{
  "hidden_size": 768,
  "num_attention_heads": 12,
  "head_dim": 64,
  "norm": "layernorm",
  "norm_eps": 1e-05,
  "bias": "none",
  "parallel_block": false,
  "init_std_o": 0.0,
  "batch_tokens": [131072, 262144, 393216],
  "dataset": "wikipedia_en"
}
MLP neurons of a small language model. Each row is named by its layer, matrix (gate and up: input weights) and neuron, and shows model dimensions 400-655. Each number is 128 + 24 x the weight over its row's rms, rounded and kept within 0 to 255. Numbers have three digits each. A neuron's up and down rows have the sign that makes its largest values positive.
After each neuron's rows, "fires on" lists the tokens most often at its 100 highest values on Wikipedia text that the model never trained on.

L2.gate1359:124142142119205157159146023123126155162082106134178093132136144176156092085136121138156158138134141128077119136144144143122143136138133191097134116097136122139111129157149115118126164122138108120148145116162116120128150158148094168100088124106138133134120115186126089176099118171111109121153130103111106124176166139112095137114140124130153099124138166129111113138119177113168143175125153167133151118113121092146123172145185143153156137165130174130142096105066166108136116139136135122131139147166064112102167088130083113136094154112154070112166152124175138120107153134128112174099098107168121112116138110135148134135121114155109116111108119134106136120068071132074100147091142150127132124163117131122119099114142085184107148146145122135115143124139106156118113122133140
L2.up1359:142079117171116138144151134134143121112141138116137151123143129127109152131154108134098144104094090148160126119179129125131156136114120110121157186106131110127143105152179114131149150128095053103060114135131131106094115127123160157140141169170101116149137165152136087123123125149118112128144130066126148130142070145075100182124159198155115071150116130164104115144100149112175123112096127117090111135104105152115130169119129124130143093122147077135117112112105133121144084121152132103129163155100137128119123117127095138140136121089177098095145175100113085144102131141102113114110135091131109118143139142117138119146141125099123091135096157099111132130109136170126147140093102130100129125139113109166156124161117131151121135138145120114102158122167125113132113119116188
fires on: " |", ":", "ell", "i", " of", "en"

L2.gate308:110112118142149120148130137163126077172095141178116118134135156143118131167141117121097111137146132093067135150140137163100123120102086098105096130158119083110078080184111145138122120115133143104105152145105098167099160112102146117091139139133097120137084046150116070132187135122133149131094126118149110127104152081132133123136124138118153096098102083107088166156114110141100150125166134115095145150150114131096104153147114122142161133143088136165126146133156110112068143109132128126115117142116120068137116118096114182142122106137147142132125123149187092091135112154095150087157132118149136094140162135129131140164091135161172108105107157130115120154107138132104137132144116115096129109109114078109134087103149119162148113123123183169126150166151121140148157110146139
L2.up308:140128101112105107059104124154123103108121082126145069098157127118112164138150112084128085127162131140119147146140122125141105127109116131151113138124150138095115067148144125172140135077117085133076140152127141098119150078139174119147162120138178115095141120159127153164125084142187131086122111176153137147166210144135112134100107169145117103100093097119142158122121116132108128161130145123155160171156075118102139136129091146098138103158104126167136134084116196135110104124123133130124183134072102116120134107116103153130163126142128106159126099137157120102112076140160135146109096133154186148110109075119136152180177156140108147136132131114146171100141127100078129130096147113135092105114091090144130116132147159103128103125116131165146170128131088130143121143152124
fires on: "ing", "ade", "ody", "-", "US", "an"

L2.gate1626:124145136150134115146153137139126134070129141141106122169151094153121146147130130102146144066137165137156095118134149100086119150117096130093149174133125151129149111129123105149133136136142097105155109182113136108091095134163159128161097090140126124153157109135144190136139140118105115152104126122154115121130131159098100128128141116076095058155102119097125167138150144148100132169135083071136114110159125107090101134071150138125149114152163065151127114183132104142146139159125128141128152125104130155120158146176083136135132085094165081156121072148119091082086115161105127129136135161122180139126130170113107138105108142089090091147181108123099128172152110158086134138111055128112088130123150173106123116119127120130131146177114090123148114128109167134152139158137124
L2.up1626:147128176158160100118120148130128150094088145118101122131128097122155160101121123114171130083148136176137117124147133095075155095172116162118185159082085128162167132117146151161086101095138114100166136146094142099097145151137136118175123119126143104166159129130138134123131120140102091123110095109148070124129164166100160118107107127113130111150096127111140099134171177132114159169180113119142150108137134150128118109123156110113157106138116137137122114148082149164168127119127118129125155140125097125136143124140135136138148042103143115107099123128141137152103133145082130168109164130119138075122126101108136144148130114122137123139131065133117113157134120133115151152151070117144143156146088141123126098125099130146125154162139084126106127147155170131128131142129123
fires on: " of", "b", "id", " San", "–6", "g"

L2.gate948:133151117136110096143154140118082136118087127121164128148115100133131134142143148136150099154137117113125132112104112142073177159097150103112114114126168170122106141090179127115135096157120156114124159097163103086101145149191133126134132074160102143111118109167116139125098143116112153110121113148152144113140175113135138135114127131084133122101079177146110161150102123081144133125122148153108110148131097117136145105132138143113087096123142049128150106167128141134140171119114122168133119111137130111112151143150140117128128149121149110123106157110123115135085147127097170081150128090069101125117134167157160124131098140110134094171106149177131131167158124113109111170160097139150137154115140178167116109169105168153124109108154126125137145125136110121133107132153134
L2.up948:072121114113152124096117120124115114092072102133186126101131111134122110145157158134107107120128105136132129130114118116112169124125119156179138125112138159126160117140224133102135112115116147112094180068158104109097161143163138101115130064144110143126087146156130153134096122127102142076124107120146141114124137132120158116113110111129140126117108217149141103122140145077143140093122124164119089143139083121139142139133141139090112127148142094122138124123107131136162170136193123153138126133144147097101155188174099125112109106103145108101120148078141151111088145107107131124156171119114081101124137108140107116119138142149121097124085081138104124158157131137081159158163084113109125182144152142121140129115111139151132134135139176181121156097113140118134113106137183
fires on: " ", " al", " m", ":"

L2.gate1625:142112112115118171141149104084136162100168161117167138097112115128158124189136121136077182118127128128130116115127120123150089166116101076143121115135133089140113097122123147127123121199176101152136099158156151162090135132119114103168124149113142123127145102188137180119144136117126130135162086145108093101126151116131131168122104153158154091120104112149105127132144087053129128109088091110143101140125088143128127176127108173133081094156119099134115146108157112125134141120144104171122154143150137172110135087095126126107122121127184157125118149118110137158109126117149128137200124106137115098086132160136120093119091147135156072126153127148149161111137116108108138166136110133126130157147169126113140163105107167148145152106121132111104111129058083161106140124122141
L2.up1625:170074107135099123121142137124135123134164172135137152056134101131163118151124154120088139079112120183130160147082102142098140150132170128152138136082114091123138112098198146140130101148176111131109105119136122100129106145134096107130122131113135169124126168105109156092146105136102127111124076129164131146113164132131141110128121129131129122177118120164117142139168118109148168125124115130160109094119156151177145133112136128121099125139147120136135154132141143134137135101155117141140147125107101150146166175120120085136102102104133102128106159106117140180149150160127129099170134142161094111120128126138143124154094101155118103108150106155132135117130172132156150143161085121134146155126117126092111152152137125137150131125120128092119082141093082135112121138155136
fires on: "o", " 2011,", " States,", " 2012,", " 2021,", " 2018,"

L2.gate1385:150166125151146089120119106162065123168158071101123142114132099150131094111122123131101178112128108143144110129139145143120149099134172144084111128125155079073136110080107156152126119133139097115136123112116164108133088183140098105166085121118114092122119172113097136118092153104113131121176118107152146133113116116124143128142125151113147162135130157126133131109108108091180167139118129174136115146113133113138135142125180113136127207146137116164111129123125114063160091136102116137155112146131123108117098119147119129116130153151167134104146190149127159127096167115118107123125116137120152100114127143109137158144115115081120166148113115094092149120139161108122127116119093144125158121117158135113139147133131167106126142139151136100088122149174160072145115148117114
L2.up1385:124136131151123125152146090146111139090153113098119111123120120089135072149174131144149138136129130131107095158113144132126088104133136103085102082152127142158140120138101143144150126153074122131157101166142130139115093134136134129179089101132106107123174132134132117127069160130157091052115116092151117103141111137084093150149148163103147123135135149151131174067139135114141147157111136144141147139146113108170097181137181138136116079109126112170150107122136116084123116157144085134130116111131141074112127172126097101143097136157148140098122166134136119126153128097136125123079133123138145145091116124130126135125136124126159131089148090140109135154178093122141105138097053119149129130140126128134131116154101126127129087107123091121115111115126136130101124131117104
fires on: "y", "ur", "ly", "aly", "il", "ary"

L2.gate1648:116139082136115106141155146101153107133144118142113103107144118101066130079149108149128163145130155097095118146162151143106087156127109149147092089163157082142152138146148131129147143091131097135178133108155171156129105131120100173174209146157137148145159115149126126109158126111132129126141133104125113113153174125135121147104125111133137154125123080161119119155148145118144101123123122133122141094141125105152088134125152124199056140111117135130119113085160131135130155167119151145149109147137102152084127137123131083161141126163110112155138121106111132116109079160118103125131135098109067112125115131133157136146120114129151128115135160157148101129142134155133136131092074103128115103126140160106111150117137105119138125141148112115124155101100132144156102117140119
L2.up1648:117101113151146132160137123116128094155111110126140147106111176133113095085130132146118148117112149098114095152133143121108090136150121132146118116133155105157135131152149115124097114097171091120137159125146148149121142142122108144147119144142174110166151134120110128135147150119146097133105102131154117140153126147151127155099136093151158134137134080139127108156156127139152117089120140153117160107166136140145084117156160124155119113073116149113103103142133135118151136124148170151152114134115102139113158164088143126125152146177140153123109185110127102125130099172123113141135149116132070092105127121134170124121133111124116108110105139120158099159100147155141142131140053132150115131148137120082096133082110099113166138147138103123126103119125162149141122104126122
fires on: "um", "os", "uk", " M", "im", "ud"

L2.gate14:120149161137155131098113087180142122163156122079141139109135103106156103162185125106108136112143127117088094142121102116100113146138098147108100114084157105121187159167113173116167150093124128121125118139111102120123113123116152108169159095116114104162107120152031046156117117095101140167139139123106139123130140140114151117107175164100106155108120112117158145144141142116125104138110151151122156138153160130139127121120124109144124116164152125138133109121126106077110152146126134144116123131116118091142137133080110148189164106125114111123102160176141095120148155121124093117124112105126139095141157094129145077153150138109125140151135124113123122123128163066100112098115085072104127091133116115147123100149131121114129132089159116101118129123147126138196137136160139
L2.up14:116146087149143102107110142099138105175101131119152128091131136166142123088132096084108128127112109123147165140147129140137168132146112124137142115137102132114125190132146121143133133143143120115163142103114120150169146192092116112084152134099135138105099110162118151186120082143144115181082128135121132091184122138134128141101136115144104180094116144146146071098130117104147154126145127098138109117085144064115118111130141086151161074082147126116135130134122127135092180154153129087109134103151119128117153066148131135135143150137114124146187097092147177111114167129147144120129143172095116132119144176122124099132163132127126123158157122162117139141136126128157119095134131134151076156152124127118121133123137165112145174116144113127112173127075156113126108127145097
fires on: "or", "el", "k", "en", "v", "ong"

L2.gate912:167078157104125149149109123136138201102137160085168122150131153128112135160079137142131127084140149143113113110143125153128130083116154186118163111140136102130135123131106157161125111165145110140108095118165095116134102124149149145142116127157115103125178110117145150085158106142162115109169131097116097164180094100102156109109142133172144076127149130138137156163123142130161138164142153181147148168180106166100148151159147093127143149117129128111134125127081131112166123109140139153145179099138133118123119109142100130130119133107128115125143170137124120149148139088111132189145135121164144111109132139132124142095120116116137147092149099119111161150118131137142109117153118164137148141138114147144142143145132110213115119143122147074127135126160096122146115120153154
L2.up912:120120147124112118134068101129147138103122148103130118113088105105082116106162150136087092135146105125149136134182116124132146118160143121170090148129116134099117183115129192173155138124151117147093116142140158112128148121126114139095112133155125157148120159107129144111146158144107113132128123084163145181162103179104106141127144118128155105111131116119109108138145125119122109100115107147148098107136126129144136164155110104135133098148121113091167105130141076110124116131150135119179167076182103115127150077158156158120093108117141123129120123099111129113182120140124177116160152100141127162105142160125122094112154153144096182130143089119120106159140095177134099093143155127114089114143137179133125119141099161122145140106130118157117157156120110105160099119126113
fires on: "th", " He", "l", "B", "n"

L2.gate1608:187155108123121115113128146114150130114111134140150184144104124118110133098138136163206109138111168139152150132094171121127127138125141147147138133104167120121140143106156109154138105170156155070131094143126137129152080135123124105138137143161134123145145148124203137102158098131115126108118099096134144139137078109137119142153129118101097135155121171149182082113114124128114099126132118114139088124135142126127142133134138117106158107099169146124147122115118125139129151129083120126140108097105147150135124145106120122092098110103117140117141145145120140105121106118129147147182131109074116110105087176164143152177154127155137144147161123138161150127113140127157128114115122147209096111120146144165140153163123093142080126120155069111117131156129130081100119141165097
L2.up1608:094119123170131134129160129155112092152128114159092089117120105130107173139155134106133130133123103104132139141111083150098145165114126120142133163096109153124080133117130149145127169120142125197104153104132093124139106136132114117159090117142137129083106094123113177116083135119141142151144124141138117148143127143147142121135108119095138133116125098110109153159178128174125138147133085116117142138124140132121136133165112095116189121127102152130118139122132112157106144076124112128132157117149139111109117126111119154083166131103100134128154101129131121073147123170176151087120130143139164128109084087120110131130101144162086192117117176121103127126170141143119136167146165125136158153115114091151145075142139114128115137120107134163168135174145142104144105132173131
fires on: "'s", ")", "'", "’s", "),"

L2.gate1093:155118112161157113087139140097106124064121132139137181134130117125136137130102164150090144148133127127117139136124113116158111161140127151119144129150172134127152112078122114140127158124109100131090186139138114130103133144096171119109117162043159109113122169117105163121151097146189130082075156144156119121129096137129139104172122113117112124122126146161118151140107092133132168116126114141130127051136169154114138143091129166121121164137114147102161118131117107133145142145118151114146109123098141091106119138140125112105109092128139164114124135142140142098136144135106082135164095202137110137147137085138104133143122105118082143098161146148154100088158132140106162127126165141136116159108106171071135154132130122147120134122109145123130127158159137154119124152136119
L2.up1093:105110121151122106087111132139115106166147155117115151113114125106164102125097140110122170163125121161110142107138100127117127114085145117128109138126101169104102130123137103126159120125112148161157132106100179147137123148124117128084115150146102140100152114099126132094138107115132137125161108147133140129137159172106147118116112096142120184129169139151148139114121140106103131151097130074155152144152104096151117115150134159164163161103153132137148123150128115122118154140075141138092093183073082152125097146174182126047134105135175155119184112172129124116119097125156172142175122086084120146120124172131119131113137091121137132121131075088141108106106097131143142165104140128136134124142144124136078086119119107076161138138090135141151086121118182092154151149100124
fires on: " all", " of", " =", " not", " 8"

L2.gate375:133120160144109115108121126151079122138156188116178129135121110152123124115183122140140135127113141158097148120147108139108160112160096159113096165108097106069131163121124079111214143111106131131086116110178111089104161117141163134150137121148108123112101138128110169142131118118114134144139138117107169115100138172106105108153109122095155060120119139090135165205142128130121112185119148140119128133161097113141132141094156107148127098141092050126098122183091148149130147119108132163062178118138154114159126129150154140104133120167144113109157141153125124137150097100121159117141095091118160153135126138176124141129114139142132180092133113098144115151131085141144123145123124096146107108144124135075179080124123164125103125157141170122104149139146116130099130122114110
L2.up375:162114154160115092111093109147115123163136152113118114166141159132128087115148113135142146128120144137099110130121060148094154114120115067136107123139100057117127111198123144125151062134119143083086144101125094108110132143126138116125080117134130117140130135129111108109163141089098143134160121166124130155156173145115109103144100157095141110123107114056115164149107109141121124183139116163144133162130138104168174100186170121149115058095130110119069121144115123113126112108115170102101144145117131119125042172110160180137144148142157090119130139095141102176168135128098121087111125126173099151145173113134107117163145122152145123108134099092153163164106110108132150137135112140148128135131116145112159080115151106132119127156155180094102131155125132138147122140134136
fires on: "th", " National", " State", "n", " City", " Regional"

L2.gate492:104135120159123191136123131124158114180088156151124065126134086100117138165140142084101137162118110151124145093144126107109131120124126104123101127116115102109120077169128122120128163133136143129091113128123129128080104134108132171165116151167101104131107075140118128141132124165110109146161128132143120133147139123140101124127151126144116139143128167103137119126125140141154139156163144151132125140139096150119128125161133096118152118104159105132122124120150105093117142121159148127150123103131107120123175135083134111097193137109157106133141123111117125106093135161133154122132106118184139140139138156190084127168130152150118150184139101095110138140112081128102107130164162107150152160145120129152144136117130123135122123099113111132120125174161168098134108145117133
L2.up492:137126152152136156133120101087123149099146100133100142106112168166165144111119127103180094164138101144132111147127123108126114105106148127105127107134128114178140091150138150096143154104126095097146120114160105142127128116129106148112119129100112115148152157120168135127129171110138122086119135114111124139156107153170157130103114116139168148125152151096115077101135147141185132129112131146152127119149164152117127174163129126161130119106094148147073131100156132122130118142150129146142131188127126129145147125117112106164137133103124153111111128135113136134141126154104117177147108106108100090112134138128157143141158145108144103112167084153094123161152136100107189164114094157109120134150111160128114150143100116143145133086157136117095090145126133143092111109130137
fires on: "id", "u", "ug", "ru", "kan"

L2.gate1424:172103128114111121129113138146126180152116133105144117174084140144078104123126159110141160136119120128106130124139117138056159152147091144133112146083099165110125151151089145081137106128117145128117158103124133121075143137126076110196107155131145101075108113109118119132120140103098114104129131170139178150118140134133139137137121172171135125131159131145128137094119156108182138134091209139141147172111112093128126142155170125113139124128141111132127155122133102132094110135101139136119088125097141116102124149135119139082126144101158085148113124095083115124106151122114165140173134134132126134113154118129092123097119129149113131109115132099142141140110107165180126122136103106182173129141121076116156162142137155131130107125144108139140116119094128112140119136115129
L2.up1424:134130128149141127128137150152147159132094131095127134125108120106088161132127106111110123111147112134093117112133128119114133139118104099157116136134116137113113163156109116153075176122143149155112114152139114117144114128157136128122135143117134182073094149130104123120090144113146153146122171177138139168107123119118149142138164106137160148132120096073138184162115130152128152158101142120130110136148094119155149140165112145125101101120099117103114129136166104160153135113082143141129112124107145109116132131104104127097146124146100162120176057103144148081155136173143143087118155136159128133127119176115109136117142107131049141104145178116135133139120131137116140128124153085137118139104083114127148126131119151156124129131136137127152127121119082117159142136140142
fires on: "v", "i", "y", "z", "e", "cu"

L2.gate374:073161167099136117161141127156127140131100077073106116129094174119142115122086143104110140106115114121136127115120134104071123125123107124116158129094128089126124156138125131110150111159081159121153136118151151144113133129150087135135149167140152162093157124137132140112131127137125153173148154133167132114103111139139167113153090080103153163137104129121105136110116126094100148095151111116109135142132158051147123176125158114111147136118177174131143115165167090103130103179107124111130093148156140100122160116111070158146147161122075162105144140091094144138107129159149114156166123143176208170119154144110122144142139152141127164133149135095103119144122105148139140101113128140195131119083100130118167152130128085115178112115133089148130110169096132152120131143139131
L2.up374:141133142145091151117136142125157156161126105107099129112118135122106156150074121114103122105124133112097134111127080134132086137123101110103109122107118129148124126086141112153142112148121131151122131135134129123102120082180109139184158151141134174114151115138104136125125129104151155179117151099147125132149166165127132131154124174141122082096115100182112145152088150163112149081139134143097152174143117108129154166148146098121174101150126111165096131120162149154122154143127136136085150095133159083132122107109149181131122135105123140123174079103105122140163097153065138130137120113146120147141090133154134087067118144130066135137122196129144160124112156096131145111098146117127136105138092110113143150098162120137115112140151171143128109171115111118118140196141112
fires on: " while", " which", " found", ";", " it"

L2.gate1100:097120136129151097200146123100129096095144136145098119105126142091128131123116098118084092113109110130133134102121126152088104106092166153166166108127097110158141104105139138101125137105144117152113108140101134147123105130071123126119137137121162125118100139128093116163115117093134124152151118090133115146125150134076132118109117103096147132174134117093108144120127140204123145183153093119150109103119149143136163116127159120106130125106130142114113109144197113110151121137120126132168075167093123122140106107109142113135112087133119118086155159166116177109122113145097079103121135127164108161150149135155123155157190142135106130126137134177098138141144136090113108110072173166100103082145106124142097101141132132157079143102149127108116092139181142168129114123129106
L2.up1100:139162154116148133108125133106168158089113155160169176104089091069125136081129138149099134140120110130145117129135130096140120122151116110121134172118137127099096156095151148155135146134082091161148160148143125100136135141136145114124138124118116117124171152188110139128138131139127101148112091126168151153158109116140126113141145073086112134129149135109144102154151143124156083143129116153113147107129153104140134140078097128134159205108108089128084105158160102129128172100142143131089148143153106139087133161157127116113153119178137128158087126101132119139113136137129109113161163126137147144089119141141109134108153141134132165121121095135152124157118122146141079177169087131119152128113142136144129141139060171115108104086122125100133126084132128113136082127096161
fires on: " S", " Ch", " ch", " Ad", " Sal", " Sh"